config.toml
head_dim = 64
vocab_size = 15553
positions = "learned"
MLP neurons of a small language model. Each row is named by its layer, matrix (down: output weights) and neuron, and shows model dimensions 170-340. Each number is 128 + 24 x the weight over its row's rms, rounded and kept within 0 to 255. Numbers have three digits each.
A block is one neuron, or neurons of one layer that tend to fire together. After each block is what it responds to, as a language model described it from the Wikipedia text at the highest values.

L3.down349:124166132148150105142089118098124177135142118147170145096115125116117126145125106095119105087116126118142117109114101148162132113122113097124103103119109095182121135144130121144157137156119147130148103112089162112117115149104165147156151083129134086153158104111139198152114109168143147105105133112136098139120147116147143112163114140149152124160098062107094151130109169100146137094113086108162102136135144118129135165102171106113106099117131134135154146098135123146143143085121107140101120155139126140136123126114
L3.down605:107148118116084163082130102173099148143127117150106144143136170157108109143172169129135136107114141128177094133128060145125156103129137120101113130132126140124120175129120122149111131131155100167101141146147122148125094074148095154131108149118094137151149140112094111122140159122145144082150173132141119155133167134130164112140137137161155121135113140153119130133130127135085108081131122102125135126146107091144130119144149093130144161111100146136126136167154099136100075129114131118142092145103111125139041124085
L3.down713:093167135113153141089105155153121164119156094121129108103157134181160116123072132096138132133133106102138103128139078147102115136161137113139138175128116165117147115103130113163146156109169100093096130173116083110110130129130102172098144120077115103172138138123070149120173126120121103118136146115154113136131140128124178093133184140118157139116165130157152133108139135132133102119129111157114118111138150073098091108111155119143126137089134125119109112158142118163086082071149116095160081139088089130156159109092
L3.down751:140103123124158122123207136190113078145160153123089176129143132111149100084132161142115105117130160105165126140112154118107110171111161167114092137102139086125134122145101125132134136109129108140127102094125136139127125113111129115112100096130080120165122139160095144176112168137086130142095147134139106158159141098172128137157112107118105103156114079136116124166143123093116095137095122149137137130114140113120105130115155112110110105087104091163107095139142154149111137105078153084124133118130083148112135149166
L3.down781:071154143100115138127119152177084114072138116148090141141171140111118095153106148105082172139177122085107134133112147143082141106137141122076148168160124116135150159154106159123151103141124104112098136099075140131117109143159178108158128158156109109087146154122110096153170155136156107110157149091122131114087141108113117108138164136181097162122132147134103105153122166104109134089127103091125101132151129042107104112139145152117107132117126168161140148124130128119105081108121144120138087119135130122172090150066
L3.down1175:134107118154125113136154195140108120155114100138112150118153152095132141103085161127136117124163150107159125115157117127135148162111120124104146155117146171115146167113117157084131151095130126141129084122144132124165107122102152123144172115144118145172148094131185091157109124113102145149146130125129141117142116142079116124123165118126125127121135134112107168116148142100161163112114120119090088149149131117151116122118129122105106109118137139081136117121135131119155134119105079127139124095116147167100089128167
L3.down1483:097132130128133140104097116181120101126152141113103181166155102142129137130094110143139129119165126078103106140125109131128169123124091140080123162154166115136140154087132140119134161119122117140089123122100119141150105127149154151156098107124160137102178113098134086159149151168158104104143151096144132134137150128153112123130145129129126105135130141113137102124133128135127142095185117113098082138157117110113121157095182139091144147106106112148159121106130157131098092113125171113151102106099123145155112138111
L3.down1561:129181124142095150115143116132122139161139118130157132114164098068128132130124172170102106123087163102141133146113140109128181115148130147130111150113132169152147147155121137123127141081156133117132084140133126124107142114164162124096196128127122131182091101151122111134153141093129124125122138104151105118106138082094112126130094098127147176152138132099098112174099093127096123157137109123134111125109148104111136125100139117114128124127173154150105131111082138101191110102141152084091142082123102144127106100209
L3.down1617:146152144121201116096102105131169151132114067121088141115123114116115143133130125119106121124094150091130171129127122117130106138093101120094125179131137142167116105076147113110153131085100109119118127146124109145144096157148111136129137159105110142125127102177130123143103101107103099152138150142161131129166138129139072103125130097105149150133113081172130154145099155114124102115176126119128125089149105135145097136109141112139148109130109087161138172141162127159148097117117120108138119153143180141110100146138
L3.down1624:064136142133122146102140102123109148065187094132128119138155101131145144093118156134145162139173140109160152095114112127111143128129115119120084164157127112094145139137122095159153128140129146118093149130127146134092124110182171132120107127111111088139134121152117123143135151156181132099152133114158141144147113158096148080182182127158126109173106145141123133128136139130132094092141115095125130134151128085128123190158137143108107115107088124143166112152100105136111109110127121121147080093117087116174081117085
L3.down1706:127111126101132128170152147143143126108151132062100126154138067128146117067141099140103098088131145116105125118132127123124112149134123108115117132152141099112110126074147162139160167120143127082125086133135165093129112157100137094137127140110130095122174103156125154126107102177136094120107152095129097067133126134130141112167075044141108142089137140129171154165136129144152148140120133084101147109130128131122098136103132127146131148140114113114123185125149165160127108132166131112120095123140188154120109188115
L3.down1729:111146112134120128123099117122155129149118142146118152100159109128137123140122123173124088078102154089110110108153143163135140126135194143122086090100137112117155149125140142081096107116148104081149146135170135187160126074149113128139127171126133160087150089135144099161120125143126144131100122143171124154111119104136152112132094109151142119116154132181155127124074174124179126106117106084161134151120135100158092122130126110135112130126112158164159144144113116095105145150156139110134137150138115120109144112138
L3.down1740:101135122126123085088139124167131119131177109147076129135123121113127101116131130145119146140131134085140144126146155146080148087123114104128144185150097147083152130140125131132143129128108134119103153089107114130115127090137119122144120099092120115160125126117133134133125159144159092137128130088124111126121143114117133151153120134123119158139134114137086136143137119151169138086143160127114106114161150099133073097147151150164148155149142145145118139151142124099083091129130162083115135138165127101138102086102
L3.down1894:111105106153156135135107133127168155124121095148085169104145115134147170118118153121124128086111099137115142093139135141126140144116149112128127153093168145144192161173128196119086114116103136149139135110095082161140111160128120105111154112178107112149139135100098116155109103125122139171166128145096118125134098080147123116150117163121157145136113074113095125123137133127165117144070130141128154156120099139139141131148157144115110147103125109132168158124144120093126145107148154115154142120120117157150078108132
L3.down1953:098120138161151140172150115124104110146155073137091116146165148144159130140133139139100157155128110113149115152153147128114193109141116134128140145142125155088132147116106124136121137092116112136102121157119136152148096117100116118120123128160158104190131142118110168147149156116181113165141105094122130133153136131100127123125113153126131136149143108131122148139125079127167128115125111158082106114143131114133114117149165123162128170115091142101171098132171143098073099107151123131126089136115117135122095169124
L3.down1956:118161147152165115088142124169164149100125095146128132118167118158177122138132166115142120114073119109117140128163141119144132135090124124114099141125154106158135086112160160161095139148139128152125111107071102124125147135104153125106128165071133116145126109115132156178106169107140116126172086161095138148142145150126142108150150135142130153121114139111153153139124134135158117129117092151119113142152141159109123115144133116138114130113106123139204105120150103120118094093107198121138127134109070144142104115109
Foreign name endings

L4.down1689:116105147127125080116090179150158124121085134130160127195106164096133122137128143129092130115094151136111179160153104149115084096154170097126084102143104104122128128166149129077128140081157117096147135079105128143133137119132094149101171153110121114144147105115140178116155106169170127141101118130121122110136151125112105144110117084132088145089155095133090125166135127154136138128153118162129124166126142166103167131126113109150184094141128141119115164162117134122159129115155123154121110130152139138132155145077
Abbreviation periods

L4.down980:120157141115127149124110138145124106089141131100117131139133174118128174139176128117129074136133141119088120150106092145136147125102121142149148184087108163124145137182154180114096128108110081129129100113194134111116126139129121065119123082118136142120149137083097118170114150083123147169153134124167132142133116148174069097142124156129131117147136141142116113191123141109124093139137106148092137113144133125068129121099120133142141155081117116164141125147164145153109122177149143108145152109129078114058115100148
Final subwords of names

L3.down251:135115146143128138099126108129178116128101151160128145126139124122105131184128090103142128085105102114091166142134131137163099105158064132147144147134159158116106127100114105083083144168136115061137147086135141147129167129143088145113161120110132130121158107138140138163142137132092138128115139106154111151120161132138115126138089120112129180119186100101100124120132159150117150139122146107113125127127146131154111098118127175157131149102105052152175141102072133177124109148118113174137111126128145123108129123131
L3.down780:145114136057110149124144122127113130128127154127154146153162121099171147127149152138126156139145103137148153108182129073100118119114104107126118126119146083122140095090137100093147104133130099137172137143139124087175180108175096131112127130135122152116116151137152159115098096128130096115068107108128125116137121116096103107113151138120131169125150115144156117142124155103102156091140123100159105130108119122139147102107126129112175141155179160130137124160111124127124123152076120147095122137147136108139132115078
L3.down842:131107113152153146130114128141174187106081103133131137133163144124139176119096109139115126177097159122081125113125107172141128145150157115094139129132121104110108127171106070145101145097141159097126112142094071125136073159116103163103129091087118164121126131123165149120105155146175201115127117122140117172154077101109164093112124124139139130110125168133097144122121154115130137088133097147172105100117128165152170129129114121126166119078142140154077123149220143120138117149165125105136124107136125111102152136045
L3.down844:148142107100137110078139141203147129119114131120100160132114127130135121101126142119142145094142124098118169113146124170122085121121144105139136119091123128097136139126127095125104149117130126094133118121092096127127157138109166083123095136108134104114109142137143105148180161133146145115155112106158108156135148121093152108142133178097095152171140128100084140116114136098136109159110157048089129108143100128113115109156133118114182101155121109146142165123145094143140142123156141124160131107144120104135129142085
L3.down966:085150161116155103129123147121132160161087093096112120115091161111134098121140125110151141115083130134170125135171126153167078120098130173138140144121102125139136118146139112129153099073126143129116107144114117120139148091177111128147146135140136100126107092139104170095152068147123166109125118111159141118131141114128161128125133103156139124156127085126111095124108107124168120154118110105110143108147115121138096165131137158133087132165092094123179155090146142110147129109086064101096090136149105157124163145095
L3.down1112:115154149107129136076122106152144119118108112117150129139137086089144138142129191155139092107162138104109147101122125142136156131145140137131121131132116150120108169131088120109119140149112141091148137127107117105107145158135150111119093143116132167165117111156144124122152108136111138091156078135159148184160119147125130142122104145119117121106135167126111146129118122151182115116110101151141119078128123139120137157128148114132113109139152178153106206129136142110098084117153163128118158120111117102126100099123
L3.down1123:119159119130143092127135132115120117121133107129109127155101167115127102112122109122161106126159143155100116166148168121131107121108179126117184156101110146087123091144155108090151084129090106132086114123116140124098158134112121159117179123137137088108117153086134140086173134154096141155153113098102131141143171123165118075115110132148159122105114145129134141123160149149114178120142114102117144129149126152148093127138101156128143133085122164138121160111120126131140171153139145153059146122154117134167126139053
L3.down1418:200084164136136092120123117116146173134142144184167120107129134151097111132134114116126125094099095118114099114140130112150142117130162154124097121128139146091099108110065095157143124123139145076131111144132133161095157095102136132138158137138164168180154144133136141120146123157081084111143141145142136142148153104073114103134163102107153157131097132161148134166116143129127103131141133138175113139122136086139167129088085145133174130107110098103105112129126163115126165119104096144130159133097128134142152165077
L3.down1666:128180122136140132165127139074169127153157090150136107163086113096071121112107127115126129137106127125125137102159103120117104150140127120096148121115170127107117111143103160173118134107128119108139086126099135125127160168108121144095150089126130132088097109150127160107108151131139110126143183144100178081081125157114081159073088107142137129149138156095110120110122100115133145166129111162078119092151104165115107143107123135145099145132139138115176071141155157145144116089138094164090116155149117117118116156087
L3.down1710:100167118121145140096108151109054126130118139132116169132112110123139098126081186158135105103122119143131092100140129144119142083134149144133138138146154130106101137134127120123112093117133100163096183083158104090096150141154124118122142167114108133190118147124133136164128106112160128154117135133091132152129151153132105115120120127102097126106141139113106127123136140135106107101107118108136138121147115159121122144112118119179161121165115129126143178141129127130104126113152180095101131135144139094117141097081
L3.down1721:142116157115096070100146135110079090132109115107119181099121164103120150128077107162133154151128100095118077131161150131134145107120184149106138168108110118101130137127163108178148112114122112133128129091134140105070097101123115159117129114165136172163140144165123136101088147138104139111108113140112152159128113159145128082157134093128112092113118145125149170151115152126086109145132168118119147134112092120136100143102118142164101133120118142123152065151097116140122136118148106159168096163132121091167137118118
L3.down1742:153176137116143108082141159128144140101136155095095130134136130135156119137129093127120133165120162127144155146149121130126131127110137192157118143120118147117104150131142165153127108138137137133151129085187132130153074111109125142100102156114166176073114076115150151137176112101109093121135139127150139130128078110132092156138132146124170126095149085111121149104163099133121081192168111111111127094164093149160138141102119135126124148136142107126145142147167093093147176127137149095095185101108156122103161123143
L3.down1897:106140144081148156133109120129078145150122142146117175133150108139165092132096106137120164129111101113121133120143109092135065136112145152148128173099173086080160139156132095104097124132059148135128118117096146117135110085104177111152133131180101120103115170124146114178112122127121123131097086097114124106130129167141106140124090112139085155136089155140069104148140114126111149111097112144102115106130106127149128137158121161180158144118116116081106156139127084135104155130144144166124149113150140123142083139079
L3.down1950:119102136118109122124100154154134156134074138107150097111140156031127127165130132141116118137145159138098160131069126110087110142164124112145133134169138128131149123107112132107138144174126161127170157111132088103093129096141108109113076147093119097132108155168119088118158088130183068088159126136103137125123131126112122145118081144129153152123165119131108108153160149118141155096151126166121105129142115121141122129124144157157144128103110129108186151130108136145096075158117139173160123122100121093156079129095
L3.down1988:105105164096119102125121146202116124157106153085148125108147112117150169115156134135152119051082153092163179146144097155088131140170163104137124171118075110137116168137115117093127128103116126111155115155102117135136176170116132140138122132117129119106102139143147125101098131132148130113132129109121111115115131166077142125112103139116169135101153150133141135141140143165138111163143127146120105126164133140168149109128111171144140130081103113135131140141147110142121126155125154120179143130136128088169122145092
L3.down2039:121175126138128108114156123146122157100135110131122117102159167138135078107137108160153127133106091155116124125110099145120127141114133106139157154169128155108155110151146148132095114132121160135135133104121143129126132127105143135167112144098094143094135108123113142130120116117091121070133166139096103153141126145121117124119085142126105189135116156198116145165151112128102138110170130101146103121086082141144152157094135123101121085130120095131093149165098137153107100124139114134131133144120163111113150125086
Abbreviation periods in names

L7.down6:151137140143129139128128122117143130131069158158125108140179120133100158091164130103123106103129156133162120104116147085139138121155151101127139152131133123115150143119141143148138116085124097133182127124096102131151105139103160130092140094155113141159145161078114134091111127170124118147170167139135132141129148129168104140138132107103162095112148134132144156149162152121145126124136149162148150132114169118107147129129147115171166109146091165146156082152077121081068155066143092132144088154087118151075119126113
L7.down36:087119140128100090097128094146140138154130108138188099109152147117110129115125125142093147158162096089159118129162097135171101117115112122145138154126105148159125119138124077158102127179124124126149154121130128110180091118114161114184189124123143172131129108099130100152123142150131154147124113090135108095114133118117173092168132081084138137088138125141122109122163178111131129148152138122165142094115121131152130155116139157087172151148143144157112118141169117143141102091122082148124127128134131095121118132102
L7.down127:101112158107067133135117122140100168129096135124144111153171165103135139145115085115113112130127055099125108117117162142128091124151114117090099173179129147149136134143112126150138134183096138183173103149134119079114149135107139118180143126103112154139096142127185104097145093131111117103135148145168172131121140165109106148089117092121144112142133157157159133111117099119063108134126148157102129108138097134138099139164137134077160179091128158130136136162159127122135154128157120120073175123071171115175109160074
L7.down1866:090113146151146123145099194101119129131145112132118130136124137118148126116087120097117122135131137093109111129153147125172113118122111073148145169122130153152149127178140135122117133149133106103088142104124110114123113113138148117139100080099123125128136148110133154122128100110143104128167144155170119103073145119092137107117111131118138151145101153167150124126141067110127169087142123144130165110102130107118077117151148130128075168133128165147168122117093156094124145168133171104116129132080109115139103110071
Geographic landform nouns

L3.down32:136084090187112183104142145111148129114127136118128137086120109145127131123143145157090119133178163119129130125122122136165157172129144124137162121132129140137122133129093131095143137146151105136130130151094101139149128106127158097138118119117174149137070125121137119192128132137161083165171160117093130131108174136143113201128137116179101107089125140127161136155126130141125142130161145138153095119115142094135164104125096111119154108107131162121107107143140157095141183130157164104164106127132152111125111120101
L3.down60:139136137109138141149144138121133152129160083137176127148113117070118081102131078114075094131177146157109163144118152083133108123154158115128123130132124143096147147109106156120152160108124134092126089114111103133147128127112112157135143146074121167144110090116135130101115113147100172140145193137084130134110118142108134153119117090177101093163091168119121138093160170144104178103176104165112150103145192152157160120132140145169155096089175091118131135097149169104180096063119126148127133110103136146138135156100
L3.down258:122127123134108103119155186155155174135145135148132143165137162152134106137117146097155125102175123141088161075070163155110109148135132130136129143115163167136115113147132120140144115156164156110146091169112119140136119156131132109111174128149069100081074108108164116152133115125124157122140129129147089156092149077114164135164129126185133144139119122136130134136111107082130132126083104129138115146111120102144155123121113141114076124149130103130112136104140125105099123094144147127082105086105101149125115143086
L3.down661:102138160104143147123102107126143126119129131074074157184137101121165126162133122113104131115151098097158178102133116124142140130120103098142108203108183139126121166147161136138118138135145087100120136132116118184125128143146110078140120119097104144122105161134098118105098114101134119130159072109159123127137129131124108164142132131122111134160127160151092144096131099125165121129147162141114115130154130159137084124113153119128146121121108157133123131162099116138115124124102117156160135099119122135156102158158
L3.down748:133136136155108117161123117132126121143145139074116139108157115107110144159146097147073138114123105154154122121099080108113123105151087130080121161095127126130099112104101129114107127132134144128166174099111101136128122142076170177139116155134159143117132093148133163088115109138126124100140113133136123075104132145142069182082117102139128071109119088139125138100169095102150140129109124156160147159117111147151080149174100114121138086144171157150105133144110160087097174129084146159110122118114149149130120108067
L3.down749:074132140139086157164158103112085111132156127108140108133085122155117119143131159100134105155126159160135116139131102161129112146141126145180130154143126101107104119115122126128134159160151143144110155139128127115113136148128124097134145154094098118093097111169113113125093104147158161135150126126152128096121137077124088131091135144127147121131066110151174163156086046135138139148158143105107132107122144118153131133134165139104100098103180133129106135119116153142106155081089091122093172103087117131139132142108
L3.down771:133171121128154126155119124115107194146154169147162128176140137160139107151122079099131101148099128152150116113102117113088114116150109141110116112122133115183141094092138111131146094130151154153117124130128103126132123110156121115139104132151132150129107082135117144087156125113153078102132168135135144133148145126101115103096131121159135139153124108116101152075130114103157159082142092085135148113123146115141111135134144145108110126131166143119146102105115155112171159132088173099162088107141144122122162129181
L3.down928:125153113129147123169122169121120115141142101134087121037158103099157156157135129168122150110120131105114157166140133164116082118113193136122134160136098138109087111129131107123093098122165122142100159156092103147130115146132148144173147054142164121187107107134131087125144122158102087192085115158145107081131137109122168108102123092142130108097153154113147129120127094186118126156102173099136116152128136163108163103141120151131124106147114133127131192096155119110118119124135118110133163183140135143134131146168
L3.down972:129183142131131151144100138136119077138106098138082113127126129146097134132074123143104174079145084108158135150135141123156153128140118116153118137139125142110116152167126125135106128113129111115118108135112163133116132123137132103191135145093133089144149106129149143133132147137112101144113154146152095126076172176122120133101126136117160129151152154099125125102150090122102130150108130133131132134171125089127096139127192104140165127115104133115110097155142146127141128166111106137158132135136107144123145124156
L3.down1114:148130151135116148125104150099168149146160117083129129116126133142108143124121152098121149148128116102135095126149163181118090151147133129133186141135148085128144119128158108132164149140122097127104153119147102131114113123094161083187109115172112121161111139185167164129130120143100121131126083121132122125112138117126150163114125050126128135151096116128132101135155096123140128134147102111166154148122126167118128154112142150112134138136146122135106083144118168161165121088121121133145134103146157094100105145157
L3.down1155:115146123123094110107111144170130134160109140156158129129105178152122133123132150121135102113153137160159148159099098123165111093087178094103098139150117137086116133152145093143082143121087152140170157150147164138146131162081190145159132148085131121115090096122105124120088160125144133139085133086143100085144110159131110174106134158127122122139142135131122152126145086133128098139145137145132126105076072123149162126125189142149123124115122093128140197144120081133108103130102131118126117109073153129084134163138
L3.down1322:115126122147123121162140118123143105169115117148170092181151131118164105133162102097130139118132108140125125128116101109135151111126120110133138150118095161119135151164152189158131144157154104132110135089162167161137105169111137095116092166100092112148145106146130135147155076083148089119138118141111142115128109144175126147135126108101140127086136147144153118088115066148153116100116138109109104108123103103133129162143110141128128142080182156125146161098119122075085099128109119143104144191153138101115119127207
L3.down1382:151173118176112106139122085150128139127114115150118138068141101129152105160153177106118097118108119116128126130092129127127084136118119100111100183102109172102121162123059123127085119104171146123140170111108188135107110150138132106133071123129142147112110095131132105145127098115107124168115166124216113127105131155141113150104145164108149124164101134153162162133143163103103120144161133096152130127105150154120135122117163112129097138074123127103156154131086131168111116084079119157104132145105113131110122153167
L3.down1657:153131149149147097116120142152121113113168138115146106115159105087128101109079072176136102095132129114100095148121179105162152111122134152163143076157139121116094103146080124148112175114132157128120110120126132138101165132168169126141123141143155115140129153124138175117115092122122140113139146104125106146132152095123112158173125127126117177114127162121129099109161145135164170101098069170121200143121114127109112113089149129148113102091175135114093090151121150079165149125144125121128132148169113144129149071089
L3.down1665:114112142122156133125089122127117145081151134136103120100128145168132128148109113141122151085088132132142085159121127123168110145170123126135146093151116158110167125126145074138113122174177142129126149174125142147130155129119154095160156148143140085132144174204133129132117097112096152124107081143129123118146169104109153107118146131128092122103127105096173106134141148142119104155091095111117123136139138118121164161167107104116140137153126094137083160117094141162150141088107107135076120163130142127156098133159
L3.down1772:119140112121121126110073081149195123150146139084132118108111110127181104147067116161106137122082111133137150073140092147099124154113108124124150136139113136163134131125104118148098123167140164100129104100121110160112163129148111129099137169142138112110129099106143162114139126121127166130147118136154119159123143116148142124112126088147137166141116119146125143142158146115130101134146134128194155146119159086132098142151102156119099117111123148169135123165110118121110149088139118110133122133148107104098115094121
Geographic position words

L4.down1701:099112162124137127115132139102104177119175111122112127120150112169126110137094104131128084108100098115156106118093156144120144148123095126134116086121087137154117146101180119129112142174110169124140115140139091128167080157130181092165147134132110138111133119133170159117125124133114129131110097131109122118125128093133116138100141111123125128114080100110141157114113068045145070130129180101110136146163122160101107166134065141099097151147079101134131156104161124144173160086155158120129145162130169143166092152098
Geographic location and route words

L7.down574:084139153089104129109125109154119175089120131123144152112126162086116111118104097150140124140103098136127099112152135148156125163134123145069116142132124125132169108149093114138109134142142119149125138132161115144093154128142146144101109081103122086103118157190075141123148172091130144113114097157112131133096156129144131140096112106136132090159138162109131116151140109120153122129107141066070117110084155105122122069059136143126140091169122146159114118114126140152095158150111123160119139170126109125130106155119
L7.down747:144118099101146125158142119178155142146119119096075100087140123123114134120136050119157082173129139147132108100138154132132095153110070181111119135115146140160069098114111131162108126118116113169162160121134139128080164118103137135139140121131141149157162156111142092130139128092123117110143132133117105171121114112127107127137113181149160171087138125137176152106155178106147157143129151110170071127098135120143147148143099145094144120181130103102147114107100154101105105156155111113100149086099090151128116151095
L7.down866:146130143098152131129122132130108096127128132097104091140130135094119130106199129128100114095153130143156144153151145153147139109135126121096119150142100163164113136161154103165106160114137134174109135106201145090179120114103106092149136129098114135162110123144103133080120144127145118101166138141118130110110096123132090103116143113127105109095132150154130140118138100135128119124110157132115143117154130163158168116108129119104143130132142142110117136097152137110129118131106111112136136096143111103121079118123
L7.down1158:174144093136126149127193134105133145149156147124167152114156095092132130117155136105133111126158143129109122155106111126095159128075141138103133166110135146113123123148175076169114082132093144133116097114118117181108116081152116138121147110174184124100149145138159152103133149152116160147150067151096137165080056154130156114126141163132139146131165115171119128096134131114147147140161142131123144147162127093152096135097150123154135142181138130130106127145123162145143142131121117098121136136148124096074135086092
Foreign surname endings

L7.down23:181126111116099162154107173096118118117089135125165140114122111131147105145128146155124097127174113150134100147116140111131123093126111095074126117134135149108140140158170162076115145145146121137160136125138080182153120127150122107146137200122149178141120103119120119103162121112088101104123151112082102161075134126098120135101089130094154160158151106178089149113116097140117105115156103108083092142091136125090139102120135120134154114119088160166148144118135134184101103157135130151117151104094117098153105144133
L7.down668:172133098137117132150124088115131136106179118182140144153097152122143151133117141140168118123127085118136093136164117169159130126152157127103145154140145145095127110149096101131139145122107118146138145156153130117157131145127142084107128124128086121132095124194111105140148115086123139083127168129136195066110139132143102130098118126144139111118159130095117168114130110136151155094119143098099097144132095092116136103127100106134127130126141169105159147148122123139139105139134162148114080138151167092143129133124
L7.down878:135156113113169118089122109122089106086161137133128121169135120089155153142133146134128126154128137101124134172117131090116143050126128131141117085141133128155118166172095108110108123126109131143114108133161121124156161129106139136080075147112114166144111108137128138121121117108139171112177135155153116141085122120114156144122199138120149079133100116104114141117079126085069155125169073147115151152174146143098152122090138143155118107146142111123153092141164094137143150133160128104135129133116135130112172125132
L7.down1483:121105118098114166147137132135153120132121132109162104130139130178119132142136089140087091186189105129125144134142136114133118110122140154150101164138138103116110051094133096087118126123085178148139108136129122133174129150113120095082118123131129122143121110108125120097167142141110132125146135136111159116095129135136117114105152140131141148146133134176090128133115108130131092088112099135127132111118113124117131126125137123148143101137074159132172173137135130089113123157174117161116174129121118126148169200126
Mid-word acronym and name pieces